config.toml
n_layer = 14
d_model = 768
n_head = 8
n_kv_head = 4
head_dim = 96
d_mlp = 2048
vocab_size = 32768
activation = "swiglu"
norm = "rmsnorm"
norm_place = "pre"
norm_eps = 1e-05
positions = "rope"
rope_base = 2340.0
rope_fraction = 1.0
qk_norm = true
attn_scale = 0.102
bias = "none"
tie_embeddings = true
parallel_block = false
init = "uniform"
init_std_qkv = 0.0271
init_std_o = 0.00513
init_std_up = 0.0271
init_std_down = 0.00513
optimizer = "muon_variant"
lr = 0.0184
lr_mult_o = 1.5
lr_mult_down = 2.0
beta1 = 0.93
lr_head = 0.00288
warmup_steps = 0
schedule = "wsd"
decay_fraction = 0.922
decay_shape = "linear"
final_lr_fraction = 0.05
batch_tokens = [65536, 131072, 196608]
seq_len = 512
doc_mask = true
train_tokens = 928000000
steps = 7272
dataset = "wikipedia_en"
MLP neurons of a small language model. Each row is named by its layer, matrix (down: output weights) and neuron, and shows model dimensions 176-271. Each number is 128 + 32 x the weight over its row's rms, rounded and kept within 0 to 255. Numbers have three digits each. A neuron's up and down rows have the sign that makes its largest values positive.
After each neuron's rows, "fires before" lists the tokens most often just after its 100 highest values on Wikipedia text that the model never trained on.

L3.down1926:156143115071146108167132110144132122155062154147142154114122139168105135137150144161171127098157124179107160042188235134162065111131114126159081141132143067146130108139125128075090066089151073109130138152176114159100103146135147130116182111077119119115129128139113121091169092138128124115
fires before: "a ", "-", "an ", ". ", "ja "

L4.down2029:155115132163116091182164167132155182122147122139125143094103092127096083114132154088091172107076147176173142141149112131167116168089111120130132071098118133193075098123091131147099115167180183145119076126138072074122073124127110122061167141111143097200108154118168098118142093161146187125
fires before: ", ", ". ", ".", "in", ": "

L3.down503:141190147129098081085121109132129065117124142126149136090130101133147093134110132136078160115115164068136118154107176089149168206153116079133100080125160152128146102140171077076134166120152100131156145130109138172092115090130129123133118099133099129147061107126112155140138144069132201130
fires before: "\n", "\n\n", "the "

L3.down1659:150127148131087158105106153154142089105150074158168129117160151158145164113190123093128186134100136125079119150131147038135093127133144125151124143093077152118123090073107110061113115179080098130102105135159137120125084111134177130150104117170131079129127145129093111096102122153123060189
fires before: ". ", ".", "vo ", "art"

L3.down1811:054110115142087115110134154159109176162128123121167175177123145101078113103120096134213149115145070166136105097140110106119155105119150094148163139115128129158130108073175094148098104092082115151103194143167084122153114141109183087146155137119133107117122165185151126162114129148130090114
fires before: "s "

L4.down1218:164167132075116115161126185090124150159104072108174141156139087176133146106123046106101071202149079145061152095079142101124098134152093124132092080187129132136142129097102204100126142090074151075169191114122091129057133092116177113080065118105159065092149068081117140137127155048102125116
fires before: "of ", "to ", "in ", "with ", ", ", ". "

L3.down1598:131097115135106152140147140055162161146153088106148126187119115135165056139141067168099098174116154122070194140155137149115175120126181081106084128073118119164143104133167137148118160078142080113090135131146122124079106096090074153095102100153149072095180185118137141136143136106089109152
fires before: ", ", "-", ",", ".", "th "

L3.down2015:125063117155127138111139165105100135124178146129129137113070088142119167145157147092108172170140135132046126164139130115191125112096192129101098140155072124139093133212062169154118234117105162128195228088091153198149127171187126168128158118138100111169114120191138132041196160204171144174
fires before: "the ", "a ", "\""

L4.down1768:147143095148113155164148159118114111165156129156147162136156083125127137113123175136125091154137148053154099100177130149098096148080126106164173157097139129157133135078118071109074133053178103115170081123171102167133116140119137118137083130115112159148162161149065110186194055114090052104
fires before: "as ", "MEX ", "6", "to ", "with ", "on "

L4.down1033:169141129095151107083126136104094117090132116147210109080149112144136096125092140136142122156109143166104139123165194180143164165142186141075145129115139117137079062144104120079130148157153113157135124079143117126119158119127080193158082082087102141155105147063156110159155183128088118115
fires before: "\n", "the ", "\n\n"

L4.down433:137116120130098181167118129146100132138104090166186127190107097115114050098161100144085105142168129137119138174128123165154162119079100144052120121116135110083087115128120126131115086101122120141108107190146140119106144113084120131119159145097162061095182106095145144050150055134150131124
fires before: "\n", "\n\n"

L4.down354:113131153095142143151148165115099163160094091078071084118038116049189118114117099129189119105110139121174114108106107135071085108145044121093131126116144133119119127119097131120150157104118127145082116130112118137119067137085134056181147090117188087119163150094114095166140080116105099098
fires before: ", ", ". ", "'", "line", "f"

L3.down307:098144121184087105141100140133143079147105171084100165154142128149136087141144143103111080133123145109143133077101093159072129178104097111111135167092167188145141144112126163158114159174139107114142083114100108162129140139052140133199162155100097084140103086133069171123183122118114120159
fires before: "| ", "-", ".", "″"

L3.down757:113199074078123132089128144133069068110099110119106178079154088145123139179100147132152141124153140128127097078134094117177057137121214157122158152120166106115173174164123139116148116131095070150133130156136115128134102112117108122106141075080125113090186147140116149089086160099146144112
fires before: "| ", "; "

L3.down1394:117100087115161126100133155117145096147174120121169043124163099122075152112177180152113112142046132102166143120125088122140121115144119122099186136114095067085134160117119128138162107079144163112122165094139121144123095047165097156143133150058146058093116090123146133122135140123074164142
fires before: "the ", "of ", "to ", "by ", "a "

L4.down217:127134154137142115165105129085156211122157097190156239130118124115113153081177066121123129138176137066111114102124167106118154104179149089157075170134165154100075100111165091140080123167151144107110112058120083115115123091172187151103074148201109102120112137070151131141107165077101134165
fires before: "\n\n", "| "

L3.down973:148099199120088165140112107133133126081104175168181141167195156182135131182083165143069113118110106146092108152123119101085125149160182113189200058116185160123101101096195159144112114168095165113155139108079090143096142140161105096172110132150145148070111153136105218095099141095116081086
fires before: ". ", ".", "vo "

L3.down1523:138115142094087126101133128127194102107146125126156158164107151105230120092096137144139121213109129079155146127118171139188121145139185082169138120056175115094155145152127090175175161106186119128107093174102161092031130121126077124103119158132142146133141170115091157092135136151123070144
fires before: ", ", ". ", "'", ": ", "."

L3.down752:082092139143210122114142181157159089084151149120116132111138174107123099134094132062080181091153112103117099176115104098153130148113153072113122113104112077130130150053117181170117148161077129060116114142126108146147138113142165110135137153212152092093077062081150138140132133113065125156
fires before: ", ", "199", "200", "202", "\""

L3.down449:167155145152133076106119208153096113115087143236122128102137094134129182096113139143150147171176129091096124096063120153112123142149119167133131115126098123113148079144093117106187150136124129144112053139113169066058103094175170134137110132166134073115157089118148048067132136135192140100
fires before: "'", "up ", "Nad", "-"

L4.down143:167124137120124160153134114144066145175125151125103143111112120124108140119139149136090155140127099075126207104103123089137113113126100058169134121064089155172128130114120168145112132074129118091235145136135127114119081153099114114137160179125120092110145133184088089176144165079112125129
fires before: "as ", "in ", "on ", "with "

L4.down167:084122143051138140125149163097113049115062078142120107117074156177161117131056154087086153173140143122103139080076202113118133145144119210157081103059112096139136102133144115159110120193147106158127149146092115093170105077108138156146131119081157090158182172166122165179066139124116103155
fires before: ", ", ". ", ".", "-"

L3.down600:162116154155116127135191182086213177126149152170190142094056148132110130134129114084151126182105122143153155122107078139121119097126133071064086115101133128199133113105148104096141134133120179153128147158096091119125124121112091089153126134114071081137167138119141136139203153153133163150
fires before: ", ", "'", "line", ". ", ".", "ts "

L4.down194:104127195097139162088123129133151135150125171136145118109180075129149028171093173154168116176150113133109142103107192123164092105131106129094065160154123156110132113135142162125108129121120109110148132100106172104115102047108097122146101093129156084140225130121096157113137117148118188186
fires before: "\n", ": ", "\n\n"

L4.down1950:190163087211102140174134136123105095178140130142171174128196099143187119097123133118129092137172174121084133154159136146141124135104115157122121134127196115093089064135180134156150065103072118125098110140088133122153138060134148106157083141169085122123169148150063121073133076192125142133
fires before: "s ", "hom", "t ", "\n\n"

L4.down1995:162068146093085151120144135063154140108076178203138083126151141167157211133150126143146113129155126155098071136121056154123154136106116187153137161127156090124099172134112113108149147140173101114149154166129124114100089099123143110147154088137118134050135110036124073152145156124104112129
fires before: ".", ",", "–", "; ", "-"

L4.down1493:041100162126082139129096135091111084067175103091163101102127078130145096118136095109116153087136134101113144099174174080148112150150125132069141105104129113109092147074166168091090158121106134164122095161108114152114139137134187122065075180137158170126088166142107127144140183147129135085
fires before: "0 ", "1", "1 ", "0"

L4.down407:142082098136106094104107146101162150148149098074139127129136150092145154094119133073116087125153093134121106098105119158134155107128099162119119112122102184107108113135255088116188127146157073115140065095155169072172084098161131073116148123160101146164110120199112120130150118112088144105
fires before: "), ", "2", ") ", "3", ", ", "4"

L3.down1281:159149151077138140147135118176125072142105169076107141107177158160093102081140122124105140147121115171144184123114113093133096103147164140134111123091114117168117125115232139107083134133082161154209155144116128137108118100097118067139196149108120087116119189124135191150111165156109129126
fires before: "s ", ", ", "==", ". ", ".", "\n\n"

L3.down969:111158131171147157148089114115063152130120135166121148149103082108110142133153127140147077108109108142106156142117122078139187113127104124192163129110120139192112153058123096089077129056096071103170054150197104069144174075166128128128171182169110122083093128132095112110124156128063164180
fires before: "\n", "\n\n", ": ", "It "

L3.down977:129166032130112132114088155162126098161148130069134116116156085158137061062127124168126127151133197153116104154150108160140143076132116116154113088151115085059131133184181102120157086129145108109128108109109091127136143057132193111076098129196078148081154120123167156145198172113111169187
fires before: "s ", " "

L3.down1970:124090185151144136156150201132112173105078140121126128126117105135086180128185118175108238109173143166095128189058109138184122124105087147105133125153121146093164095173159113089216145136120155137165116100117194157115147122146132164104137110148120092113143125072063134169111118171155149135
fires before: "s "

L4.down1731:103121181121085127141130093169183120137134100085162132133219151146152142146106137114164149138137139183136096116094062122136151062133142105187144113146059095201219124168133183133085148150179107109102126152098132163072127125119138123164123101180148148143124112121141099145112102141125170133
fires before: "| ", "|"

L4.down1858:129143167131141099110166142143104120072131078166129170149098163146117112083093119098093155139091144093151220081045145143177130172047170152100167079135167125197121187165156151105117158097195129149131110131159171127134186120186163066101106148136130103158120178146195149072128104111121106146
fires before: "\n", "\n\n"

L4.down1572:119068091106108127176183119119094099082184132085150144110094139123197056109135088107071113129116151158131086130183211125134154082138169151096172120082151104115131134149182161188123180111183125063106118141082139111146107141166140141122131124097121094185102136137133165131174139111197139164
fires before: ", ", ")", "–", "| ", "), ", ": "

L4.down157:189121160085105136111115119142150113133129078063209157154142136131084132137119145158085179131093154079155098123125092142149131164080166136119121112127151118091090152110114141112071086188162094119164146118088175132133129081107068119112114091135151138123145137098165187126088164112108126134
fires before: ", ", "that ", "to ", ": ", "of "

L4.down1605:062185175151158140126090126103120099100130137156169101157123102127159168096073153129159130148153128071147121164152117124118147145067125126112161070180104167133175146147185048195091178125119117156121106087100165146136128148162091156167141112194167137087103085114123120155106171172129143135
fires before: "s ", "t "

L3.down346:133104131140190129125119101071132154154073107128147136157143151143145126077091141160121084133108139124104181171145199124144134114135133121155139158145182205108141165170132149121089109158161150129165149138125172154125118106152163156095077132169138150141156124085102127174174128131135119141
fires before: "\n\n"

L4.down1443:151046213145077140134107190110133127181106119143145136095144176161120122102086081124127140106126179117071148096150128167118102103087126091095112156086128120127138092140157093140090155145128177135108134124138188167095124082184096149163071116171107136100147103148175098145165184181131125120
fires before: ": ", "\n", "\n\n", "=="

L4.down1188:131141150148127158154108130157077159104202086083137094122097113103094117115107152125121145101193123084143111152150129143190153099107152127205130135133201150109133088102110197143135128130144114120122140191125126160168077110079097095113108183107121132151171082134136146131108151087128144149
fires before: "as ", "in ", "on ", "of "

L4.down1134:121140100067154142151141131150166094135122136160147120085108111106147101114168095073126129181163132143129163103112087153098104141127095134131155102082132139112108162125171148095146167167183121103159075115189149087173229065109173146170159131098187070108145073149136124102083090113082075072
fires before: "| ", "m", "ex ", "|", "SM"

L4.down1918:114191151117097122150135198178087104168135139150112086086080138134124087146179139083105137152161145130080169109132159152142177176140083131102103081105153103164137166118118094123126085149107174148113072181175090117129144112127127112135172103145178177125138149093153149153174095149077103197
fires before: "0", "1", "4", "2", "3"

L4.down1532:199160125074133090105119145136146116103123137160102082133109142110110081101165174121149152126101128167086119131124104069122107169136121145095138149127101136101167083069067077050138132074133079127127155139088080178106113178163107141103117127148099113126117124127080161102170085102125132170
fires before: "the ", "to ", "that ", "a ", "for "

L4.down1762:118172158114125154103209128143117130109071098154122122127127104130135209058174102139170110082097170127194156154131137091143125080133102153144142157138100116176165126074095141160134139140119141142105090092168108128194170116172109097117118094125103139167168083085198151130081142069072171146
fires before: "\n\n", "\n", "| "

L3.down911:118124129074207138126166092162151096159107134089140100146130165061096123125152152106119105173127124118139138175080110135122145164205082117163156101143142100153140129095131172186064132128097105109127129164155133110099172102159102162112165129102122157065105086092166194064130131167138099106
fires before: "-", ", ", ". ", "op", ": "

L3.down445:126109149114139135094161091113095137186116134154115127141124077153097153076163124094138179119149127090076119105136130083204167118186180149154135090112125139187138050115109180118141146129095132093170130133142093091108116132122124054139147136071057122130110118091097113140116093078117128136
fires before: "as ", "in ", "on ", "|"

L4.down443:150201121087155135149140145127154120115111129152162169188123121143078144146066097120195148125047122095170115084121119158093143188168123131037120153118129093087133114110149086141111074138089168080034084071111116098122126113085108199089115103100082110098112117169151058135141173140108124129
fires before: "| ", "SM", "/ ", "|"

L3.down168:146095103130116108081131067076125104111105136138126120177145123167131141100137150174118130102142138134188204152154160093083122108118068153108136144191079091146124071202141095058067106117101184139105125141131112112116112117111136129079157120118087123114156127136115067142185054128152169144
fires before: "| ", "% ", "|"

L4.down347:185117105160098186078157130131132160114152165091168135180133097142136161114099128103141139085165086169085138113172052125102108062144139115146161131152176075133118190139112066142147185159169125170144194098125140108128113103132177151179125126189129153120141134095158165156142175080159143147
fires before: "\n\n", "\n"

L3.down1187:085118152095169148163089080091150092125078124191143224098113150137113125021071116154143109117094122114118124130052119107130142148058090136172102189074176132115088129165162137118152129122093094127169108222137112125111099168168123101150075093110130114056121109112133132183100112111104163181
fires before: "| ", "of ", "the ", "on "

L4.down1181:156158135196184149133133093142100123109133107164129076096146074108079157006154123159129134158101130107095154097094090110126115163092164105081168157176103117108112167124052122049137152043152157107129150130161146124183158151121119112134148128123189158120155138127172150104150102137103120141
fires before: "\n", "\n\n"

L3.down394:121119161121175121161139100133159163131110073123168200111136115123164119108176102111161030119165141138170127215104148122143085105091138162146126096086140161186177125134110089086082095126157104153178109076126188095109129068105123134104119143051116154118147101148124137140178098131120163105
fires before: "of ", "-", "| ", "Love"

L4.down1121:126103167161120069148124088095111069141125111053180136104151136144140122143098173137108041174098108143136101138111091062119105205121145112142156137165122213120081090161175110112151184112119118128165058117123072116139112129138115128077148134109134163146159133123124151114128161132147079096
fires before: "0 ", "1 ", "0", "2 ", "1"

L3.down1022:092158113084140128080082154153177127141114106120135184184082102163152078170094082094108144111112162097140136129085129167116159163150075136123126155175135161118103065144171143115121149101120133096127101112175154108129111129163164145155154060070139140083144099156133139130111115147094115140
fires before: "| ", ".", ", ", "|", "–", ","

L3.down496:087113154065152164101096156127192169096070083132106089114117085068106107174110130171047143091146081138123151149121127095196153137174142086082105114103202089141133149133184118091135155125096182118143173119109150110158145134094121120123182130138101108054157140165135133071080073168143117110
fires before: "\n\n", ", ", ". ", "'", "-"

L3.down1365:149159140151167123129114190125208142106127073133149191076122094079178103131143139122160134135109128178163156087130183156098131132120160159057129104167095146126131061108086098169143158027151082158118099119168184206091131133127136139075126127149100160138103157160078107127142125111157123172
fires before: "the ", "a ", "it ", "that "

L4.down1039:182170172134191093179117180077059169118115168124208132138125110128119096122162086129097093177131084149143170114151144106067092158115164177089149082135126197093166117089147121117127096123143155145059139141102149138070127134104090173125137099125123129130135112112069188092125169165110060178
fires before: "\n", "=="

L4.down1979:122116167149171138127178099042117124124099172159109158151162154091107116084146125151131088140160099123104174144114145186139175128138115158115116145183063133078134066158099136136175162091104132106148104164079110071129150110148132113150119158156130122087092108154158097159175147141119153125
fires before: "\n\n", "\n"

L3.down1093:137157182090176093127130101109141108118125110135117110038110175101113160117115132152122124146135170067167117073066150144124137120161183105130148146121104143157142152131135154144152162125171083154131137130155143127189129086098126118106144141159096185192102111137095133074121150098097145123
fires before: "\n", "\n\n", "| "

L4.down1894:173133107142124141142113133117098119127092122158139117106064170142082162121123154130125130188144076156141131128108134131158106060070085145184150143152133157041137040133170144155139155167076174164108141136139123134107085137095102152167147113139136102137094113149124110095125161165103182124
fires before: "that ", "the ", "it ", "a ", "she ", "well "

L3.down116:135148144095096109143140098135098143146125095128153111104100081140180105149087155138129129110080132089132177135173060130153128135094124141128146121174126163121140131127138137092099243131151102184127052081177096135167109122143112169129076158186166137126126080122137103116147136112085131077
fires before: "to "

L4.down21:145155136149107100152099080066138165104159142106110157133211142148158177135175084174108154093106082132145059215156097144130165142140124169161160140123129157078140151094094097120071092120085168185140090149103137154087173088156163145122152116168157158173147159120162160132090157169149129123
fires before: "\n", "\n\n"

L3.down836:141114109175096144052174059129113149077102122105170127118143173103139088147141099119094102164156106132105094113175173160129152157093152128058144157084116181118076070118157112113170114138168130097120166165060095158161169160167161115149130127124082135089083146067106139130139176189128128093
fires before: "0 ", "1 ", "1", "2 ", "0"

L3.down355:046166123134156131137080126083132176075139154173093117139098086113126110107204099171151129086127147131148170108099131131130098149114161149135149106164112216124111035125094088080129148165143147137128088102184198142116147123120135201158142116146118059134104091173145166150151169129144058084
fires before: "the ", "Bell"

L4.down188:134114103083072068175115119179161094140133123076166188206128094165115095109109169113206133081116207123118144137129074101136118142096125128175166167081114110148141123115130174113107133130118128047130100169079125191110136145134088102179147147108114141090134176144113146117108179153093130119
fires before: "| ", "|", "1 "

L3.down598:141183091120187058114119122117108140144089134129065136094101097130142073148089180169122090105175097123127135086129123111107061163108204127124099167133166124126149096164139133136122119095154121158178094100146126145138141148161049100179132070102108153128156109163125037168176126138144072137
fires before: "as ", "to ", "be ", "used "

L4.down587:113093153210139126183137151160154110090076109119156116092126163133149069110100124137091106086100155136083089115154127093079129098158182074089130140142109117164111119116145109136095176152093106117122145154131134149144151061110061129150087088192125077149150117128163159122164108091121148099
fires before: ".", "; ", ",", ":", "| ", "th "

L4.down1896:119136121134190118077077115147084120148087167151130087111060213112147192163128164107141135103127118172140144162122096113127128137150158192056114096139168172120121067133151104165130122143141058214113117142129140156156070137150148101162158132122176087156160146120104203125158174141170145121
fires before: "s ", "hom"

L4.down447:154136079156109165070149132134157120182145149094071144116165181137103125194103127128131156159139110147127122148135130128121142199088157134069118073135122099149153095118197144110131128147128106070130124103122123151115171101175144121107133079116137075141159143076027127210077102071130111160
fires before: ",", ".", "0 ", "1 ", "to ", "–"

L4.down312:130125112044118139100094098102190141122109160111180101120116123102149137135114156169114104144085160181107170141163160129158122172149090136173179121176134087165084080183170118125144219163148157173107187160114111174139147181098072092105130151121123148194092131156119172141132096115138130195
fires before: ", ", ". ", "\n\n", ".", ") ", "'"

L4.down1344:106122153122160159087145243134074174131142151166167155203125132162139189121140119149170091112168155132200165100159136077089123139118177103073122127160101105105151101043106117074124102150146108151097172102132170118137145101184149166160118148130092155115107177146134081113096183116072102122
fires before: "s "

L4.down1543:116085113108155164134154102176116110153144119133107097092159113046122129156124110088150117106127124121186101150113126103103109194111126180151143179085134132126079117152135137141163114149096139133136141156133115070144158138118117158057142077111139116087163150124082108055161152115096168068
fires before: "of ", "==", "by ", "in ", "was ", " "

L3.down510:120071155098062170172103142077165164160098117114128121084149135106143142146149118154096081119157148081128243088060091142107155147119068073184080094167169100158140126085112125067100167143149149134124082140140121099093124194074123090140142148106111106119188157139113112107155139139124100085
fires before: ", ", "S", "ar "

L3.down348:143151194165123137137136098183063143080131107129097072131200135143105170157141153160115106100084154168114105042139174115164181138085155196160184054143151146171128151119112136088136099143134145104129103150124075129157093169175101134163132096142156109108090149089116111163165113185077199122
fires before: "\n", "\n\n"

L3.down362:065140110135087074123043142135099137109121137120116187156097088143128060111128117147105162160121094097124113081095105135115079170097183106148134109084111120159115106085130116155114130118110079108193118128167103138126152085144073103154130117139166195064108108143146134133154163123131121163
fires before: "\n", "\n\n"

L3.down1158:146202065167114174101112088130044199135097147194082141123154099147124140114130155091118113178095078162118106126146113103153156137077161077060124109152107128111146113101114150076127116075080148138112168127117126072115160108125141116141161112130127149141104095125160119150061117171115112150
fires before: "\n", "\n\n"

L3.down1701:161113130142108178106094154066168109123154125160101134099099102138136137107183086155175167153101157106089093104096141148145154159134153149164099172146126116131099154144096123138102152121102152144154120166166160079165110106127174167158103118145164087126054162121125151125127116070156127124
fires before: "by ", "to ", "in ", "ated ", "of ", "the "

L4.down1647:159165104149121120143101131090135096071182082095124166069152196157106125170139162109109166106085136117140156139147135118152055113141164206121089162023125183141138135109120122148184105070072110211093150125124035150157179121106118095161058139161101149161118117111121112155131139101118126179
fires before: "| ", ". ", "|"

L3.down1744:130132118131089139170177164141138162079128136123188119118140130140139149199112134089145125162156103103107117092108129102148094120113087101103135127115150117101129147155144124157144082161102118140199102141134085141181173107149136072120149153123142126122164128093145151099075162133107181024
fires before: "0 ", "(", "1", "1 ", "é", "stric"

L3.down2018:185114104149089141120183152124156098085135152117137131093175070113176089158114151166183151165137140122103168228140114123166111092147148118136164093131140144135115131128154116152158148112147102135114105182131135083108097076129194097172128146139146101138140212124138102141108070054137161085
fires before: ", ", ". ", "-", "\n", "’", "'"

L4.down1165:182069124066152133138150045143110141107162182130075163135094107180086123107120112092105134165147091168136116122152140135083181111137163126104135119119094148187122150100106109112098111106105140173204087132158155134107171073074186116111152108156118119109116146093118128120135091054196094136
fires before: "\n", "\n\n"

L4.down800:104102121141171119193104056084166059113144147155196153065137139121113112165116116161145131154112079108158120123089148073203139159143132172119137089170144179167159122083100164114101134130151142082163128081128127118115102116115156142130072131132110113162111163215083167115098154142124075058
fires before: "==", "0", "of ", ". ", "1", "0 "

L3.down2009:106077066097107186146201095072110118177146132113126155123110151142186149060126155077179167117140088143117097065176195167175120206186109085148112144147151197182095181192103162135124112117118120143112195133158161164115069097117140176187146122101105111142178074132085134146075145148122180120
fires before: ": ", "/ ", "mi "

L4.down1000:122112134122108100131136148155137109208165131156107131153085091158219112100206162082185112148119118151082167175104107136142136145155173150133061080075106111135192094180090090151147141079132123203175113104109105077098193129116147147085116140151135164118106098084141134113147150096093150075
fires before: "0 ", "0", "1", "2", "1 ", "3 "

L4.down734:118084156058078101109104120147158147147179158129109131122143078119062137098151118104158135166136147150179132092077117166154102097138172139072155149170167137133084141121105166100141163145130130070165111091102138066128137040169077106101114107165173135138185143091109165120122122155143173133
fires before: "\n\n", "\n", "- "

L3.down365:109148181120150169116167165143152141114137141127047150097147100139184109141119096147183140142118191113167147161117134134152120118102093109124084090100107146104081101141107186089118115179117150094101102126129049160107109087190144078109120165119110121152216163109173108074131071088142122082
fires before: "\n", "\n\n", "Gold "

L4.down319:154122145092159138123146129162076192133168145147123167139119160160100134123179121136101147141062132078129129091073197125098169147108099104170118111144134130123096041112108080107167134085107156173126144154133130166110103178068113173145144122129103120074135174137141134187171064121149144098
fires before: ", ", ". ", "'", "bey", "\n", "-"

L3.down381:100138169144196127087074128151138130143128099168101141163085135092068125107155103089137135169058158153136146131146148116153155101049111150147128133039120113189126095145093155107106172128158171142148188117151182121063143070128098154137128145100150119118164139097128131135169117156119016091
fires before: "\n", "\n\n"

L4.down588:117134152139171137113117102126129154182129159146104135204121061133141155137175140184088093145140084108097101117133126108157149087122130133128125132100121162146180109114202154137145133124117126107158120130144148167133098165112158119087132144096118107086080137138095176080141139115118146165
fires before: "\n", "\n\n"

L4.down7:075126131166104115143161132149163125142145151150118100113188090155145151055137077118136101169153107112146116079126166070132132124106102195076112152084097113111141095189119098129086167114087078058079094129095187122160129068147141164114143112142107118126185140142103136173106094128171111138
fires before: "s ", "t ", "ava ", "od "

L4.down336:113134104126177141019133089115135144097097163189127071100130140112124138122176150155173131119130160141090151063121132145126121141137105136140167153127150132090079185134172119122063199129183121140113133186121114149120147165131099158067078131149083100134130120119127124081095109078100151134
fires before: "\n", "\n\n", "| "

L3.down1011:097135106163111176081147146103150091127134117133167114122131122199163115125091173085132134124150157109162121149110138126130145173125192104085111142169145171094129079127125122105112083019142116078109191164074098143165124087117111095130137115138133159143138100138093146120160117148140017171
fires before: "| ", "/ ", ") ", ".", "th ", ","

L4.down1265:099075089106070143148113048150134170115122115086117178186190177173167109215151141162029120112171102098113099098066105137155148200133122090063111118148174157152130159120144125068108089117077123095123156094103127116135099142094111148169140170116081098181096158088135130109146110119089156139
fires before: "| ", "in "

L4.down970:046120116095107121153117148173196091140162132117174091186121179194064119169127124167184108212100138118133127139156116114128155160118159174128193066090140159157146107095122076137113120142139136134128122123099157096153148119126111157126138103144143131111147134146140127120149157147150127086
fires before: "| ", "a ", "work ", "|"

L4.down2047:147090119141127108125102152116098147102147086120086074151110114140158122171067136137148179108120158102161132113108090129107094112128182136123115084192166086101092133151141158099134126130113145129130163097119103178122136100122152104126196128076111146141156178120125160145180114110128092126
fires before: "\n\n", "\n"

L4.down1007:117154140092163065137099146113124201171160188154134182104110089128164099071134116132090148092164136095200118083143176085124148075131155107130129152118119072149156078139103121146090127094085123106126090113090118115123169183123117102165140166187106155086115097130156133138129114121072110131
fires before: "s ", "and "

L3.down917:112115118096095142189164112188097052144190169220123113143175115124122116096155119163176112136112122180135159123061145084174073162094121149091173134162137151084137150183128161156190179104130100102126179198116137091090115144097147146166149118124158093082128146098077097085112089127103125117
fires before: "\n", "\n\n"